MLP neurons of a small language model. Each row is named by its layer, matrix (up: input weights; down: output weights) and neuron, and shows model dimensions 0-191. Each number is 500 + 40 x the weight over its row's rms, rounded and kept within 0 to 999. Numbers have three digits each.
Before each neuron's rows, "fires in" lists the words (lower case) most often at its 100 highest values on Wikipedia text that the model never trained on; "fires before" lists the tokens most often just after its 100 highest values on Wikipedia text that the model never trained on.

fires in: "1", "1st", "2"
fires before: ",", ".", "–", ":", "st "
L3.up211:496488539485487467473501536431496449499438502461596491484472474492526604495519434451473457465431480439511507535538511551534465465464450532535560492522559498535553587544498542518475488491514437529516525501549578403475466484422516477424447452508525542503553521524515520447453472499550501444505522528537442515446527483508488521498490480477490483509460566488519484488483523522486430443579519472552503552443457473536560530506461469536509482500468553511473512470515458514528449555521530490493466474526445534567505453467506586509582375483482523575427474568558468472478543494548501521
L3.down211:495532422521487521455486524542479468448491522497510493513534466513497571472500430471433433544407493481519525422552481541507470485469449442529607541435493450425583547517495487502470575494467553509505462610590553510432553457496599557523486533495426478588454489501484472489469436476524537482510452484498528561427467476463489508549528516507529478542512543437491502502491509501552493503538595466485548422443458498461421548509550504529550528540513484503546444481521505504588500505479494487503514505523505531519470540559495464530459458524508459492480489462536505493472518499512536441

fires in: "of", "note"
fires before: "the ", "his ", "a ", "e", "P"
L3.up571:453525511477489529492517469440540556526483526545513489484569509478475535513489499499524503460530472521525510467495597470485431492533482428573522604471463499472466540502511452502517474555530459412569502545544488536508455547483542465534496494508587511575493593476449414488483458475544452550490503508549525447492572497496515441525511459403481550563445529493524463525524570540529492501549488494568441461517488434468418536492402482454571536517473448535501498525523560488445462495455469449493531490516452473510439425480496524499581503442524523479450522510516493503526471477518454578
L3.down571:455516468516482471512510485534430520517484519525400552484499515522487439526530510520477496458482559454539523556505426505459446539446470444541562549548541456499474562547498500471534496497447497569452427477515442523529576465555489478483518447466520446467409539535544473563512452443524472423553467473483491503481512453499443441580508521523494483499463541481496520530521571492508507549506499536451446386581586560456457528571490472532493534508525503536484416536527515500428544461556550498551496582501531460491470462467512535517468537551508482511457516435551533465512553495489475521

fires in: "career", "apps", "candidate", "manager", "medal", "college"
fires before: "| ", "er ", "==", ": "
L2.up709:489559586416462511508469436476518528519556507426589454528521445466501499526487477516489450557485496494498518462488538501474462491518512506517467506517482529474494528588441505506477418494497453464455460491475483529513490443555536553440487525474471540465499519492542543531492467520524537453418509522499468496562576467558468610464512496433468570482520543489557501436508519501481550598560548517581527514528461532536495522567467528530510552524534502549544550542521469496422462435449515444470495527459532496497496459439451553609530569535519535491526506527546476495490439417499515529
L2.down709:496471476491451446501471559522501445496553461506462551533528471475542480468459477538556461516520532500496446547491470569518522489489462520469434500558524495500537486462490525490518521450469521479487542458475523509508518486566375417450524527487494451539529530494473434537542496491523478461482459559561558559481519599436526548525491605509482519517485508482381602422527450480441499533545524526493515511511428493442489414528520492502468543518535483505545456434461460525511453530472546514455423523527597492504488555536508475556470435526580552466527467481492447492551519497511488534

fires in: "it", "he"
fires before: "was ", "is ", "had ", "has ", "w"
L11.up51:518504516498472500476514529506540472487528463501443465506525487479522534491472468505511578582470455525496457522573506456500531534497549476512446491498552493448497561458497455498509534509495562479503547450476516474470381456439408489506520469521550553471550559534460463539410531505473499487493524506407584411523517485483476502509483530482432506492493535523549536501431465445451446476483480506488482510550473494504496505455429562450485564558522529560418498532552431433513482406458487507465492500525452561487542503561517500514560562436566540517473492519500500529589514425457580460
L11.down51:523464471488435459530421462569462479589512407517454445535516614507585475365517601514491516504462548496499568498544459475479526527465494529518449493471503492504438482475458539430503500447522554487532519482501491525494512502480481457451520518459486432521534511488525531563454482524526514479538498529516483469492528494503456454503557472529448490540493454469525481465484493494523554411613455515549478436413459528458516462525530557501538530498458523511509432527511456545561509467481467537456553465553490558475516520512487514509426486536517476550498470570515497513457499430546579520

fires in: "as", "becoming"
fires before: "a ", "the ", "an ", "part "
L5.up122:489534505501472490393539472450463522530577547480431532470557540473531503509501511499480592478506440481464513479579544515585489520485466519439501530430451480552517520519570483492459453461427462458558516496470537490534445550400510564532563578449464509550469455484455499437568518483522494470474518474465508458508455524557516529416549462515478477481466514510507464508483464464472518465503460531520502527540511539515514525529407489515492502527510419531577591555546549572514499475485521576464465503506484519517543553484490480535554544519555532500487415448424541511505509512476474438
L5.down122:551474457491560524451537480519490526442516456547474489549462587464636511453491441486445501474449450511438493525522523529505490507588464482442543548526516473484513520481468505530498479505506539507482541520468459432484549454500522510544549550508477529564459486583527442445486458526539488527576447490495465459455476559556444477471479384467518535580496453512524553581564481517524509445550467550521465467525532535523503461496492458564486499515542474421547532470552483510513528572514520498506436455501424547506549525464515522460512533515544492422504504480436423452454523477514482482

fires in: "of", "with", "by"
fires before: "the "
L5.up157:512580570524467482505441513496442504591517572492514467458490458433522526563469454512488556491514516486512524455492458531505575524488534446524544502478571521482502510576516553482531420520481466594478505510485535437507456449471498557423488463454424577519531500506501522442450514510465538492513463376528508417549557473572457481493493476451500527473511480575512451489484570493459489524431502497512539471471479454541415522454470496447450545545483528535486529452508503480541513435471472514516463513446507420469531526482575559481500510445438580493494480507510515553555500493510528545
L5.down157:495498456474474506446493453531456540522474441509502566467449540456492575481520495484496510503536502528517534490467512537526505475541494471516494506488511526496522557536498471622560435540525532516444502545505501498509420490503442476426523550481431508529515499427537422519521462527499544500522464489463506507531450429546463549575506460451506513492408559552492499438513454553606559436481555476539470539430457533594379520504505492579442480471556500464548500473451542502474496494565533529520524536469527484467527500507407552513554491447503501522439549475439430494494512522495498516

fires in: "he", "it", "piece", "she", "life", "pieces"
fires before: "is ", "was ", "ec", "fe", "has "
L2.up210:424506483421529490495434477502488489487461533442433454457571456555488498524448501539508585514527494570540510569424568495451486514537460479443509510454498481504467507502502523491522472466495561417499489502502490530564495469490475535480480485574452515555431502518563485553512492433541504487423490507493583446491526501498524501489556608447459554543477541490534444590468532517465540519523428500489441482456464508487520537476490464536494486523512501509542565561443536525486490517382472523488496458512489449528531524490545548457499526468537606492451412484452522475489499482426491438
L2.down210:498503460464492553500499495571516494531463437401453527483494537563535423486527485487516496541545477448497467510421492437479506561419488509455542549534512494457421458468536543464532550534528510499480513530631497498542524518397483518502541469522471433539469542574556478592509570446564524496486503522498474563518497534528507476485517499505502469536467542515517521559472512500507486552490503459553478490437504438466462468573504486508463486497518456459593524497448581443613460523434535497502472450451497426462518471517505509486442532537445477512493502523511483482437500573450499517

fires in: "0", "30", "100"
fires before: ".", "–", ","
L10.up485:523496536441452498488392535440474538530551536475530487392527537498515491509472565526511478479537557476526498557489498405488500477494516481430500446482511459525496549430409553493525503516518486479568530493514558526486462487479488556430539495469437508553560448490572515543487510482471457465443425472478538581498491480469423556442545490507446507519454518502546536450497514440467586484508561519530549506484514455491540531560479485517466417531466548504503454480558488510538502502556457452508593544490471501531523428491542505509513497485448480524523498461621480513415514486508552483
L10.down485:461508489553498536541542505513495468478534479444575512545525550511515500514487522541482457567512466526430426553507550557515455538521512492531488518501524475444451560520449462512458507453460455485470523399496537491517444480483536465499550471504428452511354539403479514524517430405479438488485464468489515566492499501494545574490522499520541493522442507476474484463435632450477442478573503498501532472439529520498574491499500552545481478487512419478515512508538548486550501521423458499531503486438446529519537535520492501504451494541539569507495522565555460542473526500538551531

fires in: "to", "used", "of", "known", "described"
fires before: "as ", "by ", "the ", "in ", "to ", "for "
L7.up642:506524469563503473525518511428492564501489506515542430493519497514459511495494523503507479512505537504582502571442539464479454481518520568460502541525484617520473498512536544479496508486461494511458543427494486549526479513501581567504494486461598568414509493535461522502541496528469434475524558442554524506529475550550500524519502410530535491474516485468555466488513386565527526527411575500516474473465510418625492556522472472427513579539519460451535460478465486562463461542522497461540484514484517554500518512476470537496535583465529559509467538496455542513483515490568445499
L7.down642:435524544485436504535505527480478523421485497529495579519484480489550434525383479526577478482493521481509506493453543507520490567521548497492468548468557507512478502534506483547540490490544485527468486503522499486448582504451503596469564515517552513533557499513537500493474455563512496474401510471456499504476445464514483535491491488446516447444461455525519536538461497521510500482418495436514543561545444489561531507519517578592521450499492565525502515522427557393438417518536464428510478518477504470502484489505508485500476449521460509591539545542552451450541425495509456408

fires in: "such", "well", "known", "to", "just", "of"
fires before: "as ", "the ", "for "
L8.up568:503512475505397483447462552461430484507461507474518475523470531504528554529502435500534490550419494471506510515545475501538449514452571468403503530541489472501463511529490592502545469564471496413543492534497514522490488527389562527490557429470518528496532524544442456471520468417529500547509565422525565457519441519514499499466490504422524468547484513503527507527459468432427540459458523455486477460502499460490484541487458467483449527566558550472499532547414450509495469544532558456522470540445507483498543502569539465550586480452545559530465529489517460498505451567524469490
L8.down568:427594489459519464510496498523509474490497508454553478583525543562541481521489493475502495558469542576456477506494531468541523562476569527526548475532499523490469469548519497508534510506445490431540477487516480584551510432495490536494562541439464449528493448529480462501490440449451558482486561429427509521530451467500502530482482460508576464579435477489571511606474514503510446538439465415509532448508506544558549488562407475547473547483466517495495478508469452484451428484546470512508578476481484465432502599520416476520492524512458503510451537521538469467478493485540475461

fires in: "0", "2", "4", "1", "62"
fires before: ".", ",", "–"
L11.up44:544501501490471462501461580468495460498490514492517491446542486424480470479455512463473524478528517481492556573494577524448437428448475466522499551439509461477517560462454542454436524468522539485527525481498458531536492561499509491587509544484484570534570452424504508483522553507538559421445432541566508568472534409450520484436556463484433506532491476572456542529441506495500509519558538521558515480471466437534511489417485487493466487492484493526521507482499500587487466456536470436496530532492472538518600451456502510489510490518511525546575541577447439485458525488574482439
L11.down44:605564430495524541516499447540450505553467493476581484493398522482462520496488480534500489452560484474455430457486515536562473516489435506525581567485539493448498516515434437564544521515496529501493531554518478496543506434541539445528532454492527495471473550420397527518523431540458543504512499575477492567504458487508476526505453498573499460564499513490517504488530560463566467464402488465531524500463572600505492523475538483471515493518493457409531452518546533527516475547499498498445439545475507453531457571503460535470473512541462509485463478499522492523416475515475554522

fires in: "2", "3", "4", "gyrodyne"
fires before: ".", ":", "}", "} ", ","
L6.up473:528555501437506495480436564516518509486527494499478489406515472435501581495516498483464506501471495468447463520551583488513510513426465609522519476511547497524552539508456532456501472514486393517471552549484494423501472449465503467377465489507488594455480456489494547441486534474493553452456539549580535517431560517462460463488495538478460505540544580543489494517503527476452522511567471563508526524504458496444558525456501562498449435503432515536462531501516484504541481546470504420379506542491474505486524460501471516549479459520506447453525506462574530483509524515521552520
L6.down473:428482490545531584504503570554482479456531522550485547498428519512554542454531450481479509478425471428563571479461489567550538486456504532537609524525512474427518542457487481486497594545510507470512523617581522509424567495531507539525437460514499401513462482518478489465486490480507520517457442488531486461445453535455451557551502495532498503451511529477530514551464450561489480490484528492451481541437451514497462524442530449487470530525494390444573407496501503493549514524492502548479491477511493550496481519569501521485525522508484552516444483487470489484519520587465493525

fires in: "in", "during", "of"
fires before: "the ", "'", "this ", "a ", "his "
L7.up587:507491502439565402510535509451485520531516512483493370506548499457464540551539446466480505477490554506486500538463500473555508577493480443528580487549608477549484510540500502486552507468474476487526511496515464552456507602462535497449508499508463551516531512513521429478543484447528468541453462508480515464519491502586505508495490459545477503526527498568510500442557475534515509484472441577401561434532528479473452527499458429541570503526539463497526516453484518561508516427520476537478472443520542491483503476466580459489558506572495464406462422500444435550456490501539508500
L7.down587:444509498514490493500534489504457490554533467576476556507434584465535598447371473418507491499469492481476542547558469597478513524529493441472549466527526523449513476572410486471583553496449503450504487558544530469464505457480494577467472512446517504470431519467427463482526471586488483522519501469472561560482464500490473470481542463504476522474485475468514503528513447545478525543501546472485477506493492533486425510535455569516509493395557582479542538524554507518497521557463534480565466477482498500560540555502455559437517499488504507445469488449479538516472532448556470513